config.yaml
n_head: 5
norm: "layernorm"
qk_norm: false
bias: "all"
init: "normal"
optimizer: "adamw"
lr: 0.0014
decay_shape: "linear"
z_loss: 0.0001
MLP neurons of a small language model. Each row is named by its layer, matrix (up: input weights) and neuron, and shows model dimensions 128-255. Each number is 500 + 50 x the weight over its row's rms, rounded and kept within 0 to 999. Numbers have three digits each.
After each neuron's rows, "fires after" lists the tokens most often just before its 100 highest values on Wikipedia text that the model never trained on.

L12.up162:558436540475498494519486526583475497446542597476459522523501487467505461448585478570457480523470474543463436580504614476604504525546469538528451454527481467535521474502492508519491474589454519517466557441489458501401528523579539488477430447459541421513487376469494563425503539488497443478526501496520564484495446433463516530494513447530560430437542513571469552521450523547489457458545
fires after: " ", " p", "ed", " f", "P"

L6.up519:491479520613444454487470462534518491456515515499468563532602497503463541547473562499464502490524579534425544456581397547465526490490444525528515569445558441526580482519514576497455546550534475524461501507500551503404460475465568404478531451554566529428470451605479487492485542328504406380459405548454523486447570506450483515517512552544526526496478561531488581559467479536418464567374
fires after: " f", " sign", " F", " C"

L9.up310:541476450445495572584488463488529529486517573427497441507446448451573513473518563566565555526532590499556566544497539514448541489521521511522484471464543467440491525562546527627466490503580525489535504581452414590515575475450511492473469475511505437533564511467526524556507505515505488525493510496472468602515530453453511512472448496488471485409603652585491520481517552511504433518387
fires after: "li", "e", " Le", " single", " Gold", "n"

L7.up727:462466465489465487444548618531417425486538510480562537537502478485493494472533548453481511503434451571527523629529495612484551498384529493522487446471424529452516467460512395575449522555470547491477578488445491449536417465462517560502618463528496478566472518492455431520491613552500516590551478440409474490514452453521565629482474553544498533559495586455582474509550430581463460545428
fires after: " ", " =", " 19", "–19", "–1"

L7.up921:517493465515519447368466492460465483531512570520591523561533451474468529505520508452409503572482456517539487487544509505597515493490414538517560479479505419521534551519454597449477517494466497517491589481482429456521481535479519441512508538528494471443587487626430479481545501495476461429519484540469476477472549522523518503418497592562536580494529577477473400518529532449400424484373
fires after: "s", " S", " Na", "z", "iv", "c"

L9.up595:500604594461363458501448557392564488480507494500455502412528479486485521428430456609499475536421546443471440511505467607462628484462534502480499484485499430497564530457484508569516403554433488614486470518582491494492561581528469461464448562540532426586410464541493452478534577523350454505519518436473482564557481462478508496524497457476518449541624559464476551581437499448530488484462
fires after: " O", "i", " Ho", " h"

L7.up571:454487537490470488488505575425433468572482487446449513498504514474500472504449475527506540499495493556589504637560522530480575494486566386466391544421466422436496527487549556524506632553464521586471546475473568471517469456490567428501520496575516479560479470560461510451368494582471475583472465479560517440506526491537474553469423526435532512449528533489494489584541452474540527465364
fires after: " ", " 19", " from", "li"

L9.up560:490495448531537460481572525387470576519489477445549513460529454490473476483413441433542490478494588534510481472569477535501460498469496528468505584428484504492548544512560520535456520523482525472419539441580543564448516520511598422450320471555612495482494479519521528506528505466630497470497433535502543499444477479519540435467530567588530465339513544446429570541516521541415527572491
fires after: " F", " f", " S", " Se", " T", " H"

L7.up20:580398504475449500546532492549490448515507541502537475489575508454507541530502516519518518582499516598513559407547571515448505410435518450505519483541467504543517417618592503489520488503527598504575531537509558553467531553454559499486432526551505522599475482496526480455480524564490414467455517465408595362444460459557393458646510420556495480440457470584499530564458404552468429509478
fires after: " D", "D", "d", " C", "e", "le"

L8.up773:574438557574544435433540513522447519543428498432537426547483463519481557487511558481524455442453447593541493553475517469499553411509571515477460529488529471471473510506567530496518534545462492560454543611512543458505417521431541477495463482524523455451471374548459526507492526493542464510509496488451518452491453417475512448457421457465493484348509458489494490580582498658556511591463
fires after: " ", "gu", "im", "li", "c", "man"

L9.up705:437429435492460471502436529429448481556490518439520497467465449472547554454562606552532523596351391505564486532402447553506444424553440502471506413526475426430502521474501516501485574538452470451531564512446498551494564455492525412390426501524537489517501510511516531556517485487449504521571495519534440495441469456431477458487498517471455455484593450422416497553454531509438558450442
fires after: "s", "n", " re", " Re", " S"

L7.up26:519432471499523442499534514526480460553560526418471431492578496497499475441490461468551500481442502494540510494547517538453556362562475577541459454440438484493477465607618454567545526610518545614525528495594525391486465576411520513450565566552577437572487497544554388545577569508525514517461499426498500484407455510493534498576468467498548471447485476433526523489523474667529456444523
fires after: " ", "–", " (", "-", "p"

L9.up890:524515576416419573493452442512476551548450561457539417658512479480581518557552623566500523542396477495500511529462576535471501534504529507530495449526510474599481508607479482543484502499448568555528499564602353562390528599472482539417465508476484469436524490404491581480428431499530492423515520572546635503491593481428503508568439478449518472412528492530520456520566401489470555543531
fires after: " W", "ho", "ö", "s", " E", " w"

L6.up326:453431516480488375439525504587562520528546554494541505438507485466448518467496499390427451460451490565493525558446459497568405471519506495466413576499518518584546530539508454487466470561526522448618495430529434497486476521535508433437463532450512520521512524451581486491354569521503457436404428496513454404389521539382635447513488497537511524441457407484473423524429491478422511552444
fires after: " S", "s", "c", " Sh", "u"

L8.up1162:506446537567391502452478505480515466533533577563536567489517468454423421538487494512489472578448471513500468461495522460522450444411538444441424493587471535535454518542514575463500492552409483459581474367453542542537524560477543498459442514471473456503442454588507516472501499510549603476505473508492419448451550408495467561483396547579533529407474436516503378475508502526455434541398
fires after: "p", "cc", " De", "ow", "s", "c"

L8.up1095:515501570538437528512607480517470537570537512486504428510522477498605508525474498580486398539467604556581558484536495534524528442497470526485437504471426480462533586583497456458547516524411468567480534577600450484505481584436429503481498488565569535433518467535486501527574503431437459541406434415510601511588625515527458523529401523439513460586543475458520423465573445578455497435456
fires after: "e", "it", "ung", "il", " qu", "cle"

L8.up1112:481521523536442468579568481549590541420517534468557432447497436463537383558472517513517464571440493495516608572424580506509502475497508555430439478584484549512528529543598595552468428495459578533552552487514498536406406520424499558474512467544479469452491468435507445490470527566531389447542506456463526501467503544396481488487410457509447515547512457476541490517495350554417453525439
fires after: "y", "ve", "li", "te"

L8.up184:517513503549575472470533499592505515496486541467647444421552468538481423457456416490448512516447622491437526449524548514440468481491550462419475543541513471474593580529500399603509520557531575478530503437560576501504527543449567369487471425511540542484466486500454478516441497388544530526492474519403463477500513480442515508505403503620448422401501547493516546419492469501543409581536
fires after: " ", ".", " p", " P", " un", "-"

L6.up650:546616588514613441517492526463399473520508542500569534506557435481527577501322508502524598601466507537572606475548449511538461452520440552388495528516465498455497509520544374521488467523482506495479481404544476492412528586439494503388509522476507590530540558419484487432526476357485465463438414469442517486459481497516613441495466515487494467452527537524573526591479482514476481546464
fires after: "M", " M", "W", "J", "D", "K"

L6.up709:516530515461484465499491554542532448496537547523486501558569464464554510507432546387413514497435603480520504484520391502528566487462459531531460523506530489504532468538480499561533459544439596482535521453507489501324531539587532467422478513516530617496488492525493431552547452506554452433542405453462467463547609544495534487543455435512518507503528577512485535620556466423441442536423
fires after: " M", " P", " St", " U", " C", " D"

L6.up143:501576564542564494487504482481473444468516559546480490528553435479481497481377516514477529487486508537482550457553450492437463516379530553459512583509469481540510505488500470485602544503488551472554475497499475567420513570471537568504494483503450585503487530506450450489433412476566450526502500404354582438553534492448485476508456467537561438503468475491529445489527493479411427547502
fires after: "A", " Ma", " M", "M", " D", " U"

L6.up75:524517472481510506484522545600440499631567508525539468544500493481479417556486507405465451529504507498552526456525584523519610478553511467447433469521487433503514562511644500497498543533443499464507518506604539399490464479424521517478419436603463464464445543408463375472499532499504515431435467376484500496465508526491507487503587492490405418489491532500490565460465367529570459453454
fires after: " cl", "im", "act", "-", "/", " "

L8.up319:565438532395541464517438442503485515553450565470445438516474495437503570575520507507455502546418520569472540470549467450472485440501521481515473523515480396461594518546506445499470543650465588560540497530557581468469506551405536514491525553599532450474510493563511499489460448424535517497492515499553476487529597548458564443514435533478475502488593536458467552560547532488404534475461
fires after: " w", " re", " Le", " Re", " W", " dis"

L4.up407:533555523450424530406518520467473514539497592469482466518673357490512465546487503398474535548408515537478513512465481615503478489529530495392490488538462459472514534574498533609420462634438478492506597487538477467385559568486556507451421520537553495410402460466440510526466469533465484457482487470503514558590566485550587489500510525463486516474553548459565522477402398527507484489496
fires after: "\n", "==", "|", "==="

L4.up435:554519503484476509440516534545496509534529557554552560400600406527560497486412531446445538531332482572527550476477482632482526464516563534385391523486470480484507538536570500555456460559406508555472584482544451476446455503470467507475413414537563443457545503486466457515457497490445582541411474485523495473487580574424451493569492530483484530418557499497468472526361432547447527546445
fires after: "\n", ".", ")."

L6.up412:470551476506605571419501471408488491490592502576471577511480476491547471498521526422512536523409529584603542534491541528547476526425378536510383427583480395536534547510409442405496546510492505546560532474495523549532546465502569469397485529596599471453479492443466510489552509480431439475469514488502493495447485507435483533450577523541455531416474587410450456474352496484505570433506
fires after: "st", "s", "er", " S", "app", "ist"

L12.up1176:463510517512370519473497576514495515415466434508554462521549494427471420529518452463459406556415558590405472523586513486370558530541570504528476615465395342460525492500599477510464558537479549560539539483507533488502476512504476552526477469486526436526562486488476488495459505553513489448480525533475467446461559435472483620457411450486512462400535505499395604510529534519518481500524
fires after: " ", "c", "\n", " 19"

L12.up235:586463546468467467532513500519565473529405497470532480568529477445572567478502533532447505472449619487539521558580554551440536450586556469537515593618482573545519573466524605489569424511513519500429551490576345468430557476550548439520485507558444491533517452479481484464446499579502426519485482502447534506551522448517533543555452509439510494424578666476527439502496511447440519441430
fires after: " ", "n", "L", "e", "en", "li"

L9.up81:454550538503485473418552491580546544499513505400510412473544475500489534439520548509500407504453513468544547496449549525557486490479535587514512452607485535474612585561460451421534494546436495479508500478543529557584495419407490418482494483504441514500508404441574491570487487451464589491445560395484472488558464531505493512508470580483514468450499444474547493598439378555503396579496
fires after: " ", ".", "/", "am"

L7.up1039:489542487480475501508582531468516421571480541429518516432499517518563511528470546476544584435505512479511516511512450557522619424468487545528538431508568539429498439480411474499469487499485453554523479531534423478466517545494431494580414506541490492371502431524418508504467468618476485521506475399437493544444532392519512474496434592525483512405535521485448514456500514516604421460490
fires after: " se", "e", "-", " O", " pro", " No"

L6.up1149:486433518520526487478374449474494486541579561424527507488544481466531456419528583442500575559414449534531556482453502653540524419485413524471440370503455488520476487514459501436538512503541517446510538413485458549550494564435465578478494496591574538549488468465534486499555492456511494378479430556429423501523426614523468446437505464486434447415527503485532556512409534558446484556461
fires after: "s", " 0", " S", " |", "ft", "S"

L7.up386:471541533540522423573425530548485491429499520488474396469581471505467434458527565445427497517524517605421574472473591594465485386439652484523474464479447538523564501552566546533502435492489512620541529500506444472482491506471404567432476422531446500508529527598532384512513558458516494370521486443526502379429531511514468460543412413475489600534518493568477481533572461483486589577436
fires after: "y", " ", "vo", ")", "te", "ch"

L8.up360:567560505480479498499631544441468512479481494488497464492506452504569489478521504436536440530481463560451472518434507513456495393535539478463503413521447560516593497569520616545491518569413449518532543558526481450510520522541532558475427489622490504411507470470468500435410561469399431529428522357427483494430532464405491481496470510479421485480482542461414492468534515504535418478489
fires after: " dis", "-", " ex", "p", " pro", " de"

L8.up948:560517517488520557433435534540469504597418613453488523562494487463572517561579528514497521499412507560540566570416511520508497510533460542485612575480529449438549482465468523511517473535480568609476538533546440503524567443525461480463427461555448454582455512412521473449503457494515477419579557469506439536559494464486553461516436577499557466476659610383492449512457495615453496461445
fires after: "s", "n", "li", " Li", " trans", "\n"

L9.up1088:569410449472508595434532547580489467579452502456446481579533506511543407500470420521516476530486557478623468505516417527533495469501448490431506370413557499515555459586534445508580461507433506460563495532523398434484496595575508426391455501503485460473423405449490552469503452489512497497473581498522508495559573548539474436467423409486526473449505419532488469468452489499504575541530
fires after: "s", " pre", " sp", " Sp", " w"

L12.up1178:506514472422449484499443498480492392526516583520472474549568457498470524542502524501551437471447423522558571426495560546450418526505522563512500544538537489457435483504551435485572426526599583544554495499458471486517543552499526487533499476506538532513484512557502531464538537496531450454488566524504474601508498534523471522609563470519508477423519487527400517603466515481416439514504
fires after: " ", " D", " C", "D", "C", "c"

L6.up623:519473596389508440519428455474527472464471502524549487507519469452551548522525518490449499638401589549529492512566391498537533416507572439437454532464545493444547483554410483573565490522484514521575492493430424508400480508384464443441470535474525478480496496419507471483587572493603370514443417506539478481608586525394533482558466490545533464459580560438508524495528584556494554510534
fires after: " W", " w", "W", "l", " h", "hi"

L9.up735:493471488468466514481439518562493517504557573502426536566520473491596455497475565578516475525320585557600533499542644520503519505529491503476484448562496423507606507569522534542577471582496537479528524560571425454451523457493483460453533573457499422553513498501452481462471488451580440484537501480519486410523517584513566524493464493487544483499478625489489435490522560488515445549481
fires after: "n", "en", "s", "us", "an"